Weights of a small transformer language model.
Size: 9 layers, width 384, 6 heads of 64, MLP 1920 SwiGLU, vocabulary 8192, 31.5M parameters.
Training: a variant of Muon for these matrices, 709M tokens.
MLP neurons of a small language model. Each row is named by its layer, matrix (gate and up: input weights; down: output weights) and neuron, and shows model dimensions 192-383. Each number is 500 + 50 x the weight over its row's rms, rounded and kept within 0 to 999. Numbers have three digits each. A neuron's up and down rows have the sign that makes its largest values positive.
After each neuron's rows, "fires before" lists the tokens most often just after its 100 highest values on Wikipedia text that the model never trained on; "fires on" lists the tokens most often at its 100 highest values on Wikipedia text that the model never trained on.

L6.gate1525:556507472464508587491503481389562505541507454538520505539517532435534483449461469426537490507465548467421402578339535475471577481579515524442567559535473383518520534555509509456556524507477489510501498490432498506527539456395496502469454561515386526462483509570531498494548492524475479537404473490548505513481539528558517375518478555449517510479534613435546502471567451586458499454407463468470527429576497460479430506450503504529592530406407486554501437419486416572477541485490566599482406432550369542480558444591488459359560464556472399564481506579530379513544532483437525574
L6.up1525:495390625583555457520588489402492404507501455452522509439494500508528441508521359474575477511467521489503437514494595533475537498572525552449496474551465527514490565521497526493580538578490422415471552543442487561515437496484556545548515483477439626531451534520480404474495474442548449615429473542490576493528581502501501473535426626504475471500570429560456473481409482525572521407537422466454573466512470535524474581497474608532531526544506501517528481510494520508475406563547550470507447487482554484558472496472485546414575553549537499472510461632541358459460447490481539502
L6.down1525:468465512445529492521537490236556494544578495466479545516552434490529497552504470544547610581489503495488435503517486526576569513510428562555516547605516515501533538543584542487499448528454463528526495573404480601536517427460471555440514553522448508522484610503482595418552565508531458410548542441582458528529517500535607469513459503460440438511528565552521459407462448489464575483479554485507485467505451454568529473483502535593558454425456559584474475503494494520508581503482539473546513476491445471482466518508514534505478436577481427540432582591497388471481421414459555419
fires before: "\n", "-"
fires on: "\n"

L3.gate1334:390479575453437466512551482596498516489595453538506530551530411563522570510440497491495456492467489424501565485530457501526482532576469512557548402537609484507522345503504477434518573568566465468518408467532459512516524541524450416480453562490512478567494543486523486532457588434496467395448564495522497539470463527528582591500372589427524469479490565515488534473539439457473548537430458517562498492490461563626468440527517410480520496407426499434477458409470460549505491533465586536596465497505483474514482471431483441526445510508468534527520452553444441483422387553407514527
L3.up1334:436486607524423546475511493464481535477614604506515483601539487509483482543492494489461495468517434520414449528485514557464507520535577552574568433411529430492559579497451494505545574507531482433546455536479457442505436579413458489445500513503442455633477492521538490576438433526405516425468578451502493474565464480484489452441500570521539516581568546537467524461487397568461524524556503495545496470485548620536524456445483483447521366565501476467515595581533499445552450542464536466527480579520463555514522443501548394360582574402463487542533500456535598554534517496459600519
L3.down1334:500446475564477537485480572457415517511553524540437453486511378525546476527539443521482424545517573538450383402495492525492477506508504565468439395531565568539559524488534617559498582463518592495464559455440490515489551461499433529538453491559428495524536508527516500492412512478547400547523523524508593497494433546496489437460519544536571536520471518454479487498388464471418486540522479469609486516479623553475440438474430556421453503558450587480417551543537515521511463478491453514487518432527530558523372534464575549552442478438505556533474550408481544581567519531548448531
fires before: "\n", "|", " the"
fires on: "\n", " =", " during", " ==="

L6.gate8:560480481540466543415512575404472456509450528484502425539478520532463485447521439495422501546489556493501484521551535428481511494523555574475517532427484540472503437624528455524390554478425454551477503397505582471471485567499430436602443508533497518553523563448521530524464548442449451521477436541499537483414508458466443465560551527423563466477485598491426524436527469583490496531469505411546586504487411498495475500552548513498579469542549441417475547487474616501490455464582438591494428569554535566518526474496449548461641539469418491498421458506489573512486443470538563478
L6.up8:581462464532532453597476555470468515477399420529516508499501493522502392413489600478538513456484578580490502496398497521514532446507463459503539485586470517529530486477539569494484433497558444456474514514525446461470530444462526505476593482419498629435474485368505575495465441526508473432558510486482529500493425497511493532444510545455503510519604457477521500513462499617540511575422419556468524467425471501477511516510509463450475442464609533573510420580561486534480462426476497442551538483582461554550534491465553483564540511340466469585495517484476516577552481483524440376
L6.down8:408512480532491452476476531474481497536453560484460436484554489461460502605518617503611495388501581558538553455544508569559497479539460509487558530492482477520496443516591483456507492542597478456467434544418536591513518439534501547469423563509511523425445482570449528592502497558511532403525511502464421502509509545501543499465484460502446466516548476543458524440514517543535531537507395479489550482494546546457496467492536495421513489422460534593578476537572503593507515403527561487537439555523503505470414491493462637531496555458502443506472486527478545485465382595505475398
fires before: "\n", "-"
fires on: "\n", "===", " ", ")"

L6.gate1611:433478515479529608441496509484534508448508497460440433546487392416540502577507448513577519484524491575424417511513500499497558470484501553500573606479539419503496486510573481507436533613465525452422444524482541377425556429610508514517536456433548464584535527504446519493448629519452528538479476582485494467432537475450595490494467535462476542409454509494386570557457513440532482498481571566493487456544416491510472556550455531461425504529475570521596473592564490526549591546508608451442614553592448507445529365582439496535573501483507426542525510561585421502483506457431520504
L6.up1611:473461435467552518571512544483466458562484483629465476508509459512495359533571489586509506526631440492515459520497452543497488541554595479560498558537589465494428488447512485387483443508493483573519551493484462603476500389475572518526546420471451568473487486566494550442514540460387493480510469499521471475460591517459533588471630468520592526476434451515506511500478482531394428482468438454435532456582496514564527491596524603470492521547449562489668540421420519519496457497576485504482451510549457482553491457522526427518487498565525476550521422382567591552515385543456430531
L6.down1611:436492564478522468566601364625534516512437475554507490537550600526582487540548574535460455468459511618514474475474398420487486446382523488472507519430484582422531547561483520520585488575507599493555543578447552492463415518614511515510610479504511514437495436506501526464506524454502386447489551399485492454451432524530443578464495462536436541475539527487524434522463452520433496466504532552448559515541557497539527446418529424516452453470548575487534435447579466529533543509476463553544582508521460496521655541540515478517437463433510462546431507520519553484542403518501516501
fires before: "\n", " He", " In", "=="
fires on: ".", "\n", ")."

L6.gate1631:444373484510514443564498455469557494473459536452500565483528529543514498505521534455503480514509440462528556495448524535465573530399464500599548394589529541483506532546571463423530488566555481502570625506537482499494487425448540449514385442399441525478472543515522511534493557505498414429532466507589459461494479376472579473449492559468453517509433587434532524461484381494540471481494572601497473498514608526541540442440551519518448584485516503531510514454480464553460479415503499504466482465531466525591435444556489478519440506506550573491548573579431402468494435545492533462
L6.up1631:515509487480504391521556529463497580461523385455500549444586472513616462407516561563538431445421495554535507535580486498420527478519489581440481573552480434500444479507522536534511573483602412484507622501628486470542563521533451489612477495507490486500481489486457444518453465511533539446523583517545489414580478496489529531501564417545538537454528481403456485454450505539514463513541447369522566409490535516543469454490574552458565574574452513476488538458525554489427530577439411511495524530464596496426447585583480490470604470489488477535446455443524475623511495454443511523
L6.down1631:441521572421381472547490483593459356541554535566466503535473434555557483420481495557516489458446463514551503497479464502502464415410510565544528514472538498445474446453463529479531496455485497527438505410536443551534472477560412461502519429563522550523401538540502534466481474520540588506406522515526476412574444458519458522470591502511450619502427476412477423493512497432496544492418470477447557503612516535504473471491498488572508458481500496412435433398506382419555576527415583547537457454472506488559491504521527516456521557417449482501500571418597561517437549522461444589
fires before: "0", " |", " ", "2", "1"
fires on: ",", " (", "1", "–", "0"

L3.gate889:539493434557477446458520474475464524489560593463528564470473488533568542442541497519427469544484510469409502468594467470503450439564568462452427465540511583533610478512513517568515558486554448481475570606456533519426546455464514527453438556556513433535532449451442486614455587498498557468510513335523566581479528548578490504416504485446481499558501422499575568525459439468473491441494549467486503581516520568508540527551510508432542509559456474529431435515444558593547430580503572540483480567518507552552452443457509364488476504558587419499510518527507537466481431538454541518
L3.up889:438503576519534471523516494579478408531509562508579396514483432496500520432507497513454480476537526546471448544570534466445526453524483512539573495501416450568557488533563463495518460545491416471492504568483610481466432470505559549535432427562547458533522539494458551515514555510505538501478470460508449472488499587516397535468530492504395517503489454546590540564510561543510453575411530423574509480573484489508508495454519437577550476490531482546477481530553529575473420566490520520582464544598435481441483489479487480433530569496501517523523456554492518560419513558539542443
L3.down889:561406512425497525423462453444487566492539483518494504495381490546453545410476529486434430489496484469549556520519512535523484510446458544518566433593551540563589440480512602448557533466500503418506533635580501534471385474493483503499513513431581472508501442578547585544490440529547466530526636493490508500562508537510522588500576444466536418586530469595541509481557535500533502574477488493450540591485593550509503386427406474464453415574417591489494503456483558542418491470460481496492434490529514454559514549530581497533438494534533465471545532460555533492539507477551513514
fires before: "|", "C", "F", " W", "-"
fires on: "\n", "°", "prop", " result"

L6.gate735:550392530476491551503496624535491576591553574433470493471498533439465511505399491500470546503504545514492488550437464409568514462531427535559495537515489457572533467522507501395547546634506528414465565508468523556539552484416508489433404535455431495516434530517525581444433503516497561434514489445497557575378501501517368482580491560416430501547488495488501489372594470495521640498453539487466450483465486464474507467573434498485508466537436497478483546415393493547451470447482543493501434494432507556496529436549509554504473525471505522461542473422514484399543525538470444513
L6.up735:515525471527515452520557514566515459441543536497460576544497531463516506363521488556476440433474439503498458396431523429495423401589494486512469499501526474461562433441525572494504549473481572448518491627456526532529503475540551522544560529462514453506442577545528510551525418606468396527507514444467604562492527495536486533544475469523488526598449481530496537414514444520568522529483513615425461529597600469482486485546481459589471422430444549499489502442505435508468438506455486536571511502617417533523454444461503444557469457451492535548581457495434530528421499510458532411
L6.down735:453507444514443513524505505492517450478441542458508545511470544465579404396530509565481393478531498487527531535537478456463531468517515542506451536523468458518450522508602564594479528423433526455535464410469396507524510486570470447533437555474520454608400485500556506561575490380441468451381492554458541500516566532572484478545529533487532551497588545626483489521444514561462395392475515457489463497457540479553478493608561530498500483539536529456513522432471575488518446502560591611517545535515545512487540536531580441476434567538477554488473570599503553482541577451491509546
fires before: "-", "|", "\n", "|---|---|", "E"
fires on: "\n", "″"

L6.gate838:492552481528542527443673502463529424512439562578399537465519507461511582421431439544536533448657504507411453487495548472480505478483511555564531514536482467450482535550477590511429473527438622432571546474489489507525520459548479532528571548525521518534502508536430508399410577470551465537568472511502556436421466458520471566486467432533496632464515649589476545469502552558452450544505545468512488485500574511634520404472423488461529567416458548510520436488533551559467452509531496553457490421561470547516549507448555480545509549602522507517502573360606499464399387454556472533
L6.up838:494444492432509461557455362423524447420499476539511575498482568556585537505410544560496483453579506528457474469592509483501580454520584524621479501569504535483473483492586423563474455472536581538569504510612528538456441457553469580484496511369472475526496495486439569532511604589419563479485478489510519498536558536634477567503550412520478498499541493460448558426483423529466524555475527498467493552535604436503446487507503490520443480547480518502522426341516494538477519531486534530446583442607479525565530463487468449511607548662457538510487504499574459483491447549561506525
L6.down838:566460499567523503536492512516550506562468532486476524459540450455564574539539494506464476493527525560501463557524515595539494583490450468475475464510471561520526591599480540480509539591510579482439480521560537498486497472443459496437525594578453546480488469587551477501581576432436368548468441498511575563493532435399450470543518535506526541473496461499335427559501455531563480543495578513506400466496578462473497555471495504464522523548572499459569472527476512533470428473507424500496495509458522447526468518540474469533525490531530432487441387540502352550628490573490507502
fires before: "\n", " he", " she", " his", " He"
fires on: " |", ".", ",", ")", " of", " under"

L3.gate1917:479527421425493535538473479463574518426536483558490571524557521453473547475557611479436501433443490511393485487361528590502465453561513520440532561475560460504515599534584602459430530494483349449554569531524547548477512446470599492638466468542502474494542483504508533603527403558530484471516559540520426474550497465498394489504458483444466487444557597574498425528508496568465504561561560513540425523487496474481552488504489395499508557522514519547500526497475456557480599438426498537544539492541514555462493517524456539523473489488416519489602506499518551511459478532570537533
L3.up1917:502579525557502482465475593497498445442539471527516470481500515489432522554504527535512547432399525489486497465495448523454455504510498473489452434559531466529565547484404547465476488566513505497458574661507507471530581435489508411564505515430469492464512494556446495416461532466514526464529589552490522506513472455562523486518483508355460574606533495528412551602448661530524491454443542453545420432578556552458465448481539407498407560458506566538405427419514534518516464421494437454453498471563504555522514469484561492446473495512586531571547503436500418527422495481470507574
L3.down1917:427496472522578491530517504481472447475530614445461507544497453435461454504527541530484422444451507402505449424457412488413488443500511549525537686459553566500557557524503615506470546524510476529410403509475629528560468435497473536445458533621468492555524558467595475473484392651490480637404451523574479470500450505560507517495528589518505551509470503461580453542494503529559542490491510483484510456536479534560533541442505477502453533473527487531491398606442501488462450494537537523473472535509451378477535606518460552529544508384430439558493547517468470470447523460520507539
fires before: "0", "1", "2", "-", "\n", "9"
fires on: "0", "2", "1", "\n", "=="

L6.gate263:460463540438485519492501508406569457525633552497472431531533523516468561536505531549480524500559472434515467429544521523527500510516608441497458596526570534561503537632583573593402573490637554545526536550522433474558387487477454468484542507404515614536351571517509461427501474503430548460531464524491556433566530498558507513477541454436536560473450410528458461446453562561479482453449562427459523479525614562449430454507588617478457493559510522538521433445459502528399462541577471540561541528499457534432482506559487487507433522555549513587562562512532454396456489509552440533
L6.up263:482550492476457500507493527463457495459494391606473467461529535367451522513532420477490429539496494405544483480517513439514402523442470534520489488561614372543569584531495488443445593534510499524573477480511482491550511515496550485432581498478626534528500500536512516485472565476567554439521535427583535514509514445620544525466585504447571484585496498494465496488456470490399559580573461384450530535586492446382559474473588467495553473568501562529462550475534546539527470458471405497485516496618393544505444438454467447516542531478454499495496579433477594381498523535517452496
L6.down263:579484501546616436524466395428496413485485479530428534480474522530465476496488389551429566493540495469542468455533531505422506484550431554533454463531543451432435533480521472556503494567483512528464535538473439477533556432508559458488457554525492525446402483606528570573479515520468528462560507486470488523600423444527512476522598489525512539421440491518497529473461484583436590576477457541514523462512453578517515564580491528463498552483454484557582453545511466513524559503457453574477551508472557563528468482514472449515511530458486474663398493380505598524587468419450582472
fires before: "-", " ", "\n"
fires on: "\n", " ", " |"